config.toml
num_hidden_layers = 10
hidden_size = 320
num_attention_heads = 10
num_key_value_heads = 10
head_dim = 32
intermediate_size = 832
vocab_size = 16384
hidden_act = "swiglu"
norm = "rmsnorm"
norm_place = "pre"
norm_eps = 1e-06
positions = "rope"
rope_theta = 6170.0
rope_fraction = 1.0
qk_norm = false
attn_scale = 0.177
bias = "none"
tie_word_embeddings = false
parallel_block = false
init = "trunc"
init_std_qkv = 0.028
init_std_o = 0.0
init_std_up = 0.028
init_std_down = 0.0
optimizer = "adamw"
learning_rate = 0.000932
beta1 = 0.9
beta2 = 0.99
weight_decay = 0.066
lr_head = 0.00405
max_grad_norm = 1.0
warmup_steps = 566
schedule = "wsd"
decay_fraction = 0.334
decay_shape = "linear"
final_lr_fraction = 0.1
batch_tokens = 32768
max_seq_len = 2048
doc_mask = true
train_tokens = 318000000
max_steps = 9705
dataset = "wikipedia_en"
MLP neurons of a small language model. Each row is named by its layer, matrix (gate and up: input weights) and neuron, and shows model dimensions 80-143. Each number is 128 + 32 x the weight over its row's rms, rounded and kept within 0 to 255. A neuron's up and down rows have the sign that makes its largest values positive.
After each neuron's rows, "fires on" lists the tokens most often at its 100 highest values on Wikipedia text that the model never trained on; "fires after" lists the tokens most often just before its 100 highest values on Wikipedia text that the model never trained on.

L6.gate635 [101 120 108 152 159 120  94 124 113 108 111 145 111 136 116 170 142 152 128  98  86 103 111 165 190  46 140 118 168 192 166 147  75 104 142 128 174  79  67 127 125 124 160 148 113 113 119 134  75 124 102 155 103 182  76 166 141 118 119 175 101 138  84 158]
L6.up635 [161 124 115 127 187  98 113 110 135 150 142  65 130 114 116 109 170 178 137 119 132 120 157 128 162  91  76 151 157 196 111 143 140 113 105 149 156  98 111 105  83  94 148 124 148  69 115 167 146  96  88 110 133 127 120 108 169 147 153 139 139 104 151 185]
fires on: "| ", "- ", "– ", "\n\n", ": ", "==="
fires after: "\n", "\n\n", "medal ", ")", "| "

L3.gate609 [ 54 103 128 118  63 135 108  94 187 161  56  77 167 220  85 101 160  97 114 121 103 139 135 160 128 183 125  94  85 139  96 100 110 143  99 128 197 201 135 154 108 113  90 163 131 137  57 121  99 169  89 111 129 140  94 138 122 150 130 190 121 107 150 116]
L3.up609 [149 107 171 116  75 174 129 164 192  72 105  64  91 132  87 172 165 153 182 113 120 105 135 197 138 184  97 138 116 153 109  98 182 122 119 132 166 168 171 129 135 106 103 138 109 124  93 116  93 169  95 105 137 139 173  86 168 145 142 180 105 127 149  93]
fires on: "\n\n", ": "
fires after: "==", "===", ":"

L6.gate253 [177 120  96 134 135 149  97 101 121 137 117 157 155 133 134 126  61 150 139  79 113  78 109 175 133  96 133 126 158 141 181 149 154 114 105 124 145 128 176 114 101  91 140 128 138  81  50 138 131 119 135 174 141 139 109 196 113 130 141 118 136 130 117 122]
L6.up253 [112 135 153 128 127 130 179 115 165 181  84 171 164 106 124 115 133  97 167 124 142  60 139 110 111  42 126 129 146  87 128 131 153 160 126  38 133 175 118 134 144  79 125 123 130  98 118 101 159 121 115  98 118 121 101 162 132 146 137  93 134 143 159 176]
fires on: "- ", "(", "– ", "that ", "and ", "/"
fires after: "| ", "/ "

L3.gate709 [ 95 136 164 120 194 193 145 137  95 157 123 149 140 178 154 146  71 125 175  67 146 132 139 151 142 159 176  83 173 150 138 150 118 108 117  71 128 160 113 146 127 125 106 102 170 107 152 181 115 127 126 143 140 167 163  82 109  99 166 158 169 106 130 198]
L3.up709 [141 160 145 131 111 149 101 131 140  64 146 171 165 128 105 106  95 160  98 163 112 161 180 120 136 127 161 123 139 159 151  88 164 130 171 139  84 105 137 123 142  68  90 135  91 170 170 118 105 150 132  87 120 142 148 106 135 184  95 116 162 147 144 136]
fires on: "\n\n"
fires after: "|", ")"

L3.gate200 [106  85 167 112 130 177 111  78 180 123 104 162 118 151 188 127 102 149 160 168 103 107 124 120 168 154 191  88 145 176 124 191 107 132 150 178 123 153  89 128 138  68 102 114 159 153 146 169 132 120 111 126 119 170 105 146 177 117 112 189 127  97 128 127]
L3.up200 [ 81 119 111 141 163 136 154 117 182 106 131 176 190 156  89  95  57 198 103  77  64 120 116  97 139 133 173 121 155 145 131 120  75 132 129 165 119 147  99 120 181  97 102 132 151 145 162 173  83 132 111  64 117  59  78 125 111  63 122  73 111 111 154 118]
fires on: "\n\n", "\n", ": ", "There "
fires after: ".", "|", ".\"", ". "

L7.gate2 [167 151  28 150  91 149 129  97 140  92 154 145  72 132 123 133  87 171 167 112 120 197  53 103 142 153 160 168 152 157 152 109 115 167 131 181 160  80 129  96 167 175 112 147  88 149 117 123 121 154 150 128 113 142 161  52  97 164 181  92 154 137  84 149]
L7.up2 [112 118 122 174 168 175  95  75 118 117 153 138  79 110 120 117 119 117  89 121 154  91 108 120  92 158  93 114 152  47 107 138  60 156  72 111 167 198 127 206 143 120 103 104 160 162 155 106 123  83 120 140 101 122  92 130 129 141 132  63 118 122 170 122]
fires on: "–", "all", "|---|---|---|---|---|", "|---|---|---|---|", "|---|---|---|---|---|---|", "pl"
fires after: "\n", "6", "5", "a ", "7", "of "

L7.gate399 [134 116 135 120 115 151 139 140 112  94 102 183 100 159 174 148  78 134 110 110 134 105  72 200  90 109 130 164 140 114 194 134 168 185 107  79 137  93 124 128 151 156 127 136  82  97 163 128 191 101 110 182 165 214 163 158 132 201 182 123 107 114 152 124]
L7.up399 [129 151 137 118 130 126 134 151  98 174 106 113  20 197  95 106 157 124  62 127 118  85  75  92  92 162 128 121 123 150 162 139 121 147 145  66 210  72 117 158 137 146 122  84  96  95 110  84 142 151 138 131 153 126 119 128 176 149 126 131 104 193 177  86]
fires on: "–"
fires after: "1", "6", "3", "4", "7", "5"

L7.gate655 [123  89 156 131 170 129 118  92 136 155 128  95 151  94 100 163 102 155 149 109 122 153 153 147 101 129 177 206 133 153 118 183 125  79  83 101  99 134  99 207 194 110 138 130  98  97 135 153 116 119 140 127 158 136  78 111 178  85 189 137 135 173 141 104]
L7.up655 [135  84 153 142 139  68 187 144 177 123 150 136 112 138 114  97  57 125 198 118 158  75  82 132 165 168 131 149  81 206 140 143 134 178  42 126 119 137 124 152 184 139 141 124 109 100 108 184 150 138 152  69 155 186 143 122 126  93 144 130 123 223 110  93]
fires on: "as ", "that ", "and ", "not ", "imp", "rather "
fires after: ", ", "was ", "is ", "and ", "not ", "\""

L6.gate688 [100 121 104 108  84 171 177 102 157  96  68  90 171  97 159  96 114 191 194 124 150  95 169 137 126 132 121 122 127 128 169 143 106 113 150 151 187 129 111 168 183  91 107 180 170 114 116 121  47 161 147 127 144 160 155 134 149 185 101 193 120  97 111 139]
L6.up688 [181 140  86  85 129 141  85  72 140 108 133 150 107 109  96 193  83 120 166 137 192 119 114 166 146 107 151  99 130 108 197 160 170 142 122 180 108 144  99 160 166  85 175 168 148 117 146 138 131 117 121 103 115 142  90 170 157 138 171 121  97  76  95  81]
fires on: "\n", "\n\n", ": "
fires after: "|", "=", "=="

L7.gate731 [116 116 167 150 121 126  66  94 168 123  73  83 146 194 155 154  83 143 143 141 156 109 168 112 148  80 136 108 147 147 176 177 108 113  81 135 127 128  78 170  98 114 116 165  91 114 116 100 164 136 167 189 196  99  89  85 147 126  65 118 130 133  79  75]
L7.up731 [162 135 115 127 139  74 153 170 161 100 100 136 134 156 173 113  78 122 110 136 109 103  80 109 145 144 110 154  94 102 199 153 146 135 135  43 110 130 163  92 171 148 137 108 103 120 109 138 166 140 145 191 140 156 158 152 101  96 140 158 111 197 153  73]
fires on: "and ", "but ", "as "
fires after: ", ", "and "

L6.gate217 [165 142 131 128 143 123 171 141 131 153 150 153  90 135 164 177  71 107  89 108 134 196 126 151 137 140 153 140 103 172 144 134 115 179 128 131 160 164 147  33 123 128 164 144 143  97 146 100  88 152  96 173 145 151  89  84  97  73 157 147 135  90  95 142]
L6.up217 [176 109 148 116 120 119 143 160 167 142  37 153 108 161 165 141 133 108  47 116 243 154 134 136 167 126 146 133 105 135 125  58 161 103  80 164 116 145 129  97 109 132  78 120 129 124 173  98 125 202 139 120 131 144 167 135 126  91 160 131 100 155 100 117]
fires on: "os", "on ", "time ", "On ", "ast", "end "
fires after: "the ", ". ", "T", "\n", "Gu"

L3.gate84 [ 93 118 125 191 194 128 186 121 171 174  97 124 150 106 200 178  88  97  75  64 103 106 114 133 144  95 145 170 166 155 138 144 119 141 108 154 109 114 138 124 139 106 145 113 121 122 191 133  88 145 133 110 150 187 119 137 110 133 103 160  70 131  99 168]
L3.up84 [114  96 151  88 114 161 118 118 152 123 114  71 118 114 135 125  89 137 136 141 115 151 128 134 113 104 111 189 136 107 155 156 169 107 145  99 120 139 128 132 148 140 159 115 125 186 124 114 137  94 143 120  61 131 173 172 136  77 196 134  78 101 142 108]
fires on: "==", "- ", "== "
fires after: "\n\n", "\n"

L6.gate705 [187  98 171 118 172 158 135  62 144 146 176 195 132 146 139 100  84  97  94 105 134 107 134 131 111 103 214 120 142 215 203 126 161 106 149 130 124  95 128 120 125 101 158 144 104  87 200 116  92 127 170 103 155 164 102 133 130 108 139  87 162 136 122 151]
L6.up705 [102 193 177  85 165 166 155 121 108  95 159 157 139  51  75  88 165 170 107 172  99  48 171 193 131 159 155  90 192 190  85 185  83 145 154 124 121 147 138 175 185 110 126 143 119 145 165 103 127  90  89  94 131  69  97 132 156 151  98 164 104 133 137 143]
fires on: "\n\n"
fires after: "|", ")", "."

L7.gate545 [143  94 140 160 125  62  95 151 167 184  90 154 145 100 202 137 100 123  71  97 130 116  97 132 142 116 155 125 116 119 112 105 175 149 145 124 103  85 139 116 177 203 135 159 106 185 122 115  53 169 105 130 132 159 136 169 133 182  95 108 135 118  97 120]
L7.up545 [107  54  85 120 104 145 135 157 154 169  60 139 111 136 123 153 127 115 186 135  87 154 150 166 152 129 182 122 117 138 129 120 166 171 170  59  76 164 114 101  91 118 125 165 150 125 132 114 113 168 161 145 139 118  69 104  89 134  78 118 174 112 140 184]
fires on: "a ", "), ", "\n\n", "an "
fires after: "is ", "was ", "=", "a ", "0", "1"

L7.gate89 [ 74 145 115  87 141 152 156  83  96 128 174 124 122  41 136 107 115 136 178  99 104 169  91 187 147 137  86 102 180 152 151 172 121  95 104  96 103  57 138 182 146  97 184 145 108 106 136 137 100 170 170  79 104 145 104 125 167 110 154 181 176 150 148 176]
L7.up89 [113 113 139 113 106 176 107 139  88 133  75 114 107  94  95 167 100 225 126 133 185 102 130 186  83  85 126 115 166 109 134 150 135 160 155 144 124 182 187 111 190 126 189 139 104 118 167  99 136  62 125  84 123 152 136  92 140 103  84 174 197  95 173 131]
fires on: "\n\n", "\n"
fires after: "|", ".", ")", "===", "=="

L3.gate767 [ 78 121 159 129 159 212 128  73 127 124 113  90 152 175 144 183 151 195 113  91 173 169 130  86 157 170 162 103 131 162 153 142 135 111  81  88 180 134 140 153 136  99 154 130 129 130 189 115 123 159 102 151 130 121  65 149 178 112 117 168 140 159 124 124]
L3.up767 [108 149 150 106 150 139 201 138 155 137 157 152 129 156 102 195 132 128 114 117 134 124 127 144 183 117 127 151 145 137 115 157 213 123 137  81 116  90  69 156 116  72 174 155  96 184 144 164 139  90  93 144  98 166 159 169 110  98 164 134  41 127 145 108]
fires on: "==", "== "
fires after: "\n\n"

L6.gate756 [124 149  83 165 108 156 105  67 109 163 125 179 103  80 122 134 113 132 165 115 128 107 115 118 170 130 114 106 136 157 182 150 183 128 156 133 173 142 164 118 129 165 136  94  79 139  67 143 193 107 123 118 137 138 106  87 161 143 200 113 102 130  98 164]
L6.up756 [184 154  87 146 144  76 128  61 105 151  64 163 119  82  85  89  66 136 140  86 132 120 117  38 135 118  93 123  85 109 155 111 177  72 113 114 161 123 142 159 133 140  87 123 105 126 108 124 125 137  84 176 136 107 139 101 157  71 173 137 117 145 208 173]
fires on: "— ", "- ", "– "
fires after: "| ", "4 "

L3.gate143 [137  95 194 146 121 120 161 100 131 161  99 142 139 121 118 146 154 119 149 112  96  96 144  98 162 131 181 143 129 209 144 112 157 116 106 128 159 121  64 158 145 166 101 136 153 106  47 111 115 186 154 126 145 135 117 172 129 118 108 152  54 160 131 156]
L3.up143 [ 87 113 188 195  70 104 121 180 101 158 113  92 117 198 150 129 210 153 184 122 132 143 170 144 174 130 189 210  67 193 170 109 147 108 104 128 158 130 115 168 158  78 129 141 120 117 142 117 142 151 175 196 117 166 106 123 143 155 121 128 107 164 129 132]
fires on: "- ", "\n", ": ", "\n\n"
fires after: "\n", ";", "code"

L3.gate825 [177 154 132 142 123  99 163 104 127 144 112 167 158 107 112 157 109 171 127 112 123 120  46  86 136 118 127 121 142 113 124 106 162 133 141 146 114 127  72 109  91 128  93 168 117 158 149 172  96 165 146 123  91 103 139 181 102 116 158 134  93 158 162 154]
L3.up825 [169  68 113 112 158 141 144 134 170 106 139 147 135 156 143 119 117 162 110 161 123 173 125 154 143 119 108 109 169 143 173 123 122 103 111 122 130 113 100 122 148  92 118 126 108 153  96 127 122 140 101 136 152 134 117 137 158 150 167 166 189  81 130 179]
fires on: "==", "\n\n", "== ", "result", "→ ", "Center "
fires after: "\n\n", "Best ", ": ", "et ", "| "

L7.gate5 [124 152 108 156 129  92 191 161 147 149 134 140 195 200 143 104 125 108 125 105 135 173 158 148 127 129  84 130 169  96 124  94  97 134 129 187  82 172 116 108 152 156 148 154 111  69 134 104 122 111 104 149 120  98  60 170  61  84  77 125 100 122 105 178]
L7.up5 [142  74 109 164 133 135  95 122 111 136 111 136 151  94 132 153 138 141 122 153 155  81 208  81 168 177 103 208 111 110 137  96 101 140  71  93 139 143 144 192 141 146 138 132 106 149 188  87 180 102 118 127 136 112 125 169 176 155 111 164 122 138 186  93]
fires on: "It ", "and ", "it ", "but ", "oc"
fires after: ", ", ". ", "Dun", "and ", "\n\n"

L3.gate369 [167 145 176 154 104 134 120 118 155 131 103 123 127 106 125 143 102 125 159 114  90 152 152  84 145  95 170 117 131 183 193 132 129  91 150 111 121  91 171 166 160 115 133 108 121 152 147 111  66 111 111 132 109 206 118 155 125 141 104 152  86 137 135 176]
L3.up369 [132 135 157  86 162 105 144 166 121 110  80 141 160 127 156 124 108  78 114 125 151 148 179 112 156 129 163 215 129 178 152  59 131 127 162  65 145 149 199 120 203  97 166 120 200 168 169  66  89 162 137 162 125 147 138 143 148 131  84  93  98 150 124 165]
fires on: "- ", "\n\n"
fires after: "\n"

L7.gate83 [ 98 140  99 134 189  50 150 126 119 131  47 154 169 114 127 137  55 122 167  60 135  91 156 138 111 119 129 140 127  91 141 141  53  92  96 123  98 101  90 106 145 102 192 103  90 147 113 134 111  89 131 164 145 146  99 114 163 124 160 113 100 136 112 140]
L7.up83 [125 163 154  44 142  72 118 178 184 178 111 154 162 157 158 178  47 122 153 164 173 111 202 142 145 131 210 119  43 100 108 138 157 128  83 129  86 120 169 107 107 108 116 176 119 142 149  72 148 112 105 145 145 122  77  67 188 156 123 145 128 139 123 125]
fires on: "a ", "an ", "first ", "part ", "or "
fires after: "was ", "the ", "as ", ", ", "is ", "became "

L6.gate15 [117 146 122 137 114 156 138  77 135 156 103 193 163 163 138 129  81 123 157 106 131  61 161  83 168 101  97 108 129 151 128 213 169 176 138 114 141  82 168 129 118 104 161 169 117  64  91 125 161  70 106 102 142 171  78 123 157 115 139  91 100 126 124 157]
L6.up15 [ 89  93 117  92 144 110 151 106 160 125  50 111 142 108  29 152 114 143 136 121 142 165 132 138 141 123 183 111 149 113 169 110 118 111 137 150  75 120 140  58  69 155 102  97 188  98 138 117 133 136 135 196 179  82 133 133 107 153 130 116 154  95 139 144]
fires on: "– ", "— ", "- ", "–", "following "
fires after: "| ", "4 ", "the ", "to ", "The "

L3.gate114 [101 163 111 109 162 138 138 120 155 124 144 153 126  79 166 130  88 158  55  99 105 149 126 156 129 128 112  82 165 147 128 138 124 127  87 154  71  97 172  34  78 122 113  92 116 175  63 104  56 158  78  85 120 114 147 153 116 152 134 179 139 155 163 147]
L3.up114 [ 91 106 186 115 107 167 118 123 137 170 134 115  95 125 135 172 136 132 112 150 144  69 192 163 132 109  73 132 141 162  82 119 146 172 124 134 125 118 128 106  95 148  94 133 169 117 126 129 101  51 169 128 125 165 150  84 147 170  96 122 120  91 173  80]
fires on: "–", "stitu"
fires after: "8", "9", "6", "1", "7", "3"

L7.gate479 [128 118 133 125 121 126 120  99 132 128 119  94 121 168 169  40  81 134 134  81  77  74  80 103 180 143 137 178 201 177 143 161  90 126 119 114 122 147  91 102 204 138 216 120  64 107 161 190 145 147 142  98 128 130 112  72 158 105 165 118  91 173  72 109]
L7.up479 [ 87  69 120 112 107 137 139 179 113 158 134 149 114 137 174 158 158 130 106  93  79  95  87  99 137 134 163  92 133  96 164 166 133 111  86 152 104 111 178 103  92  86 131 116 139 184 122 128 110 121 118 120 129 140 163 129 132  93 158 101 120 134 102 132]
fires on: "a ", "more ", "an ", "A "
fires after: "as ", "is ", "was ", "became ", ". "

L7.gate567 [122  88 127 179 156 175 135 136 173 114 123 110 133 128 130 109 145 187  83  68 145 108 128 148 141 126 110 152 159 125 151 124 116 148 152  91 110 155  91 132  95 115 113 163 153 130 149 210  71 157  68 148 159  73 112 100 106  52 151 154 122 117 110 181]
L7.up567 [178  64 157 148 125 125 134 139 143 131 159 127 128 168 163 138 135 185  70 173 148  67  56  97 152 161 129 121 152  82 135 110  83 163  95 124 154 173  84 177 148 127 137 161 116 161 118 175 169 103  99 119 155 157 112 146 127 113 166 134 160 158 106 124]
fires on: "| ", "T", "o "
fires after: "\n", " ", "the "

L7.gate477 [ 98 141 181  85 181 134 144  84 181 182 100 145 139 112 134 143  56  97 138  85 149 156 197 156 115 131 100 102 195 139 115 196 106 156 143 105 133  64  95 129 138 150 104 151 130 121 151 144  81 134 129 140 161 160 142 107 148 148 162 101  89 143  87 189]
L7.up477 [119 128 112 138 151 100 151 100 152 115  80 110 166 137 163 139  80 161 171 101  93 204 134  69 153 189 116 109 103 175 112 122 147 146 118  89 136  90 165 138 164 107 104 107 137  73 101  94 116 164 149 152 137 185 111 122 160 131 119 141  96 129 110 112]
fires on: "a ", "an ", "A ", "first ", "both ", "some "
fires after: "that ", ". ", ", ", "when ", "The "

L7.gate518 [114 133 120 127 139 161 180 141 231 166 158 151 116 134 154 187  83 139  96 104 155 139 117 176  94 120 150 112 199 121 148 125 140 144 101 124 113 129 148 149 153 118 158 141 115 120 109 147  68 162 127 149  98 161 103 149 104 105 169 117 136  93 194 125]
L7.up518 [ 95 100 140  68 138 131 122 126 103  92 153 151  94 138  59 156 184 129 169 141 106 173 154 178  43 154 122 182 154 149  60 142 135 103 160  96  73 154 203  92 155 109 154 137 158 101 160 113  95 141  67 122 159  75 151 130 135 150 121  97 128  95 187 142]
fires on: "==", ".", "=== ", "== ", ". "
fires after: "\n\n", "U", "St"

L7.gate466 [122  70 113 180  91 102 138 116 114 187 128 185 121 108 154 129 168 148 136  83 164  66 153 119 138 126 151 123 173 133 123 179 118 224 148  95 142  76 137 111 157 131 153 112 114 121  95 127 112 168  71 125 126 168  56  77 128 146 115 141 175 129 140  97]
L7.up466 [ 59 124 130 118  97 151 115 105  74 137 131  83 103 183 186 159 160 154 102 112 125  93 128  82 151 127  87 108 177 176  91 212  83 150 130 122 115  82 110 137 145  99  84 138 133 148 136 147 167  82 126  60 108 105 100 119 133 168 123 134 147  87 152  29]
fires on: "–", "-", "by ", "to ", "and "
fires after: "8", "0", "1", "2", "COVID", "9"

L6.gate248 [ 98  80 134  99 198 101 114 132 173  76  94 156  99  97 141  83 109 105 138 112 113 129  84 156 105 180 155 131 242 148 109 165 160 114 154 104 150 128 183 141  86 118 147 134  80 162 132 105  96 162 109  95 128 118  60 150 155  74 135 195 152 157 157 134]
L6.up248 [ 74 162 160 157 141 167 132 102 125 138 152 137 100 104 145 125 133 156 151 147 114 100 180 139 103  68  66 111 173 158 140 173 101 101 142 117  85 140 130 131 164  80 127 172 124 100 113 154  94  96 118  87 165 112 118 121 119 131 127 180 150 128  95 158]
fires on: "\n\n", "\n", ":"
fires after: "|", ".", "===", "=="

L6.gate760 [122 127 150 151 152 172 143 103 105 126 147 115 132 151 162  84  82 137 153 130 120 107 163 154 120 113 157 170 165 127 111 138  42 199 112 120 148 184 148  92 148 191  91 111 136 173  99 137 115 121 139  87 115 125 145 118  90 156 107 178 136 123 140 139]
L6.up760 [104 149 138 150  99  77 140  94  80 143 152 161 110 121 194  87  83 106  80 131 126  61  74 165 130 158 138 125 137 148  90 151  75 157  76 116 193 171  89 159 131  92 108 141 118  86 142 139 190 128 147 133  95  87 119 121 152 112 151  91  68 139 112 155]
fires on: "\n\n", "–", "school ", "at", "\n"
fires after: "The ", "the ", "==", "2", "0"

L6.gate712 [ 93 123 120 153 116 128 158 121 104 128  82 127 203 137 156 146 116 113 169  76 147 132 119  69 132 106 113 127 160  97 117 161  97 104 120 169 101  81 114 146 129 201  65 106 108 129  67  92  99 113 118 104  76 148 131 164 132 174 202 111 129 113 156  95]
L6.up712 [133 158  97 120 115 112 120 167 143 128 104 130  83 143 156 191 138 112 144  69 126  86 185 160 144 153 190  95 143 178 188 153 100  64 132 163 140 100 157 154 186 166 157 136  79 109 156 114  89 118 196 136 133 117 105  94 123 139 153  68 110 150 209 108]
fires on: "–", "March "
fires after: "6", "9", "7", "5", "8", "3"

L7.gate426 [175 121  97 116 180 109 116 127 127  92 145 162 143 127 140 114  91  92 148 130 111 114 159 108 122 145 131 111  53  94 149 105 127  98  58  83  46 145 146 125 140  96 140  85  72 152 144  94 117 114 109 125 130 162  96 115 148  82 183 162 142 141 116 164]
L7.up426 [ 86 115 148 160 125 164 190 106 159 151  36 128 116 116 148 201 168 125 169 115  89 133 123 137  97 138 111 116 121 139  96  74 120 104  98  87  86 116 110  86 113 125  52 159 125 102 107 166 129 205 162  96 155  95  72 153 147  99 119  92 140 179  89 157]
fires on: "a ", "an "
fires after: "was ", "is ", "as ", ", ", "became "

L7.gate688 [147 157 111 179 132 159 166 158 120 104 106 168 120  85 203 146 122 159 157  79  90 110 148 137 153 106 162 115 125  82 139 132 126 133  84  93 122 133 113 167 109  94 119  92  62 101 138 172  98 160 125 135 108 192  81  52 120 137 165  95 123 103 137 184]
L7.up688 [132 164 100  89 213  88 140 125 164 153 175 101  99 161 159 123 153 123 143 139 148 137 133 101 152 115 144 149 142 125 180 113 143 107  52 120 133 155 108 198 119 140 143  63 118 171  75 116 153 140 120 155 126 141  88 134 130  65 119 183 164 100  93 137]
fires on: "| ", "9", "9 ", "8", "19 ", "19"
fires after: "| ", "\n", "\n\n", "199", "201", "Date "

L7.gate630 [ 84  98 108 164 121  68 172 128 162 148 205  99 115  52 107 164 152 194 128  81 107 143 178 109 127 131 133 107 134 141 104  78  88 109 147 135 117 154 113 105 166 148 137 142 120 168  66 176 135 204  99 106 115 123 154 121  91 141  91 105  81 118 112 135]
L7.up630 [138  78 139  87 152 121 167 114 117 120 111 238 146 166 176 115  73 103 148 132 117 103 147 149 193  80 111 160 136 158  93 116  51 218  94 103 183 157 134 119 185 158 152 148  91  96 153 162 167 106 154 126 133 120 100  98 139 104 135 154 111 103  95 139]
fires on: "| ", "The "
fires after: "\n", "\n\n", ". "

L7.gate638 [180 130  80  96 116 120 107 142 111 168 131 126  78 164 145  68 123 123 129 127  92 202  91 155 128 162 135 107 164 111  87 176 137  65 145 123 181 134  98 140 122  97 107 180  95 104 143  64 150 165  98  91 116 137  37  95 160  88 158 137 126  98  89 198]
L7.up638 [130 118 114 135 148  73 144 125 104 113  53 104 140  92  94 163 137 124 176 117  76 149  96 145 188 152  82 169 130 110 147 147 107 124  83 199  81 113 119 108 153 106 109  37  94 125 170 147 150 118  92  65 149  50 147 113 178 201  54 153 106 138  92 142]
fires on: "In ", "in "
fires after: ". ", "\n\n", ","

L6.gate60 [162 149 108 164 131 118  95  90 156 151 147 157 100 125 106 148  77 124 155  89 111 167 154 132 161 106 146  93 190 133  90 162 120 100 139 149 116 108 170 113 160  90 190 140  94 156 100  78 118 140  56 105 147 135 118 158  60 108 155 195 128 108 100  71]
L6.up60 [115 117  86 153 168 151  92 185 104  76 144  87 138 173 107  70 114 104 136 144 117 132 150  93 214 138 124 129 122 104 142 147 145  94 110 134 128 122 102 103 139 193 125 133 144  99 137 100 139 169 117 117  94 108 108 142  98  52  86 105 121 106 107 178]
fires on: "0 ", "| ", "1 "
fires after: "| "

L7.gate534 [131  24 109 187 162  72 131 120 177 104  90 127 115 164 133  87  70 107 125 113  94 121 128 151 195 151 190 116  91 157 138  68 153 106 101  80  91  93 111 117 100  97 136 219 107 118  82 158 129 116 129 118 123 162  87 127 107  96 161 131 130 152 122 166]
L7.up534 [133 104 114 145 126 177 112  47 163 105  97 111 122 153 180  93 101 111 120 138 104 145 120 155 159 137 126 136  92 156 131 160 198 127 200 136 107 103  93  74 153 134  52 112 140 151  82 145 101 143  98 150 181 167  96 150  94 108 150 104 139 136 102 130]
fires on: "a ", "an ", "football "
fires after: "as ", "was ", "is ", "As "

L7.gate349 [134 137 100 125 181 153 116 159 153 137 154 127  89 162 104 120 104 152 104  82 124 120 112 161 191 114 188 156 123 192 114 179 157 164 143 123 112 115 127  63 152 136 128 124 118 124 110 122  89 149 111 178 111 144 122  92 167 117 141 127 192 170 111  94]
L7.up349 [132 167 119 137 131 155 114  86  99  73 142 126 125 123  82  58 157 150 117 142 102 146 105 143  93 123 107 138 131 100 153 152 101 130 153 146 106 150 131  93 103 120 199  98 120 134  94 116 114 190 129 123 114 123  95 122 108 124 152 162 137 176 169 144]
fires on: "— ", "0 ", "0", "(", ": ", "- "
fires after: "| ", "; ", "\n", "–"

L7.gate220 [129 139 126 160 136  97 144 113 157 169  95 138 116 120 119 183 109 120 150   0 127  58 139 141 141 151 129 146 109 124 121  72 153 116 181 135 149 109 109 114 167 216 100 211 104 181  72 115  56 133  97  56  97 132  90 181 120 162  94 128 112 145 171 107]
L7.up220 [116 148 143 121 127 133 153 106 137 157 108 106  95 153 114  85 152 167 129  95 116 139 139 114 136 180 148 131 128 185  84 147  82 128 115 131 141 134  94 134 173 138 121 131 127 138 107 103 164 174  69 107 101 151  80  94 101 148 152 151 119 148 141 106]
fires on: "\n\n", "= ", "by"
fires after: "\n\n", "==", "="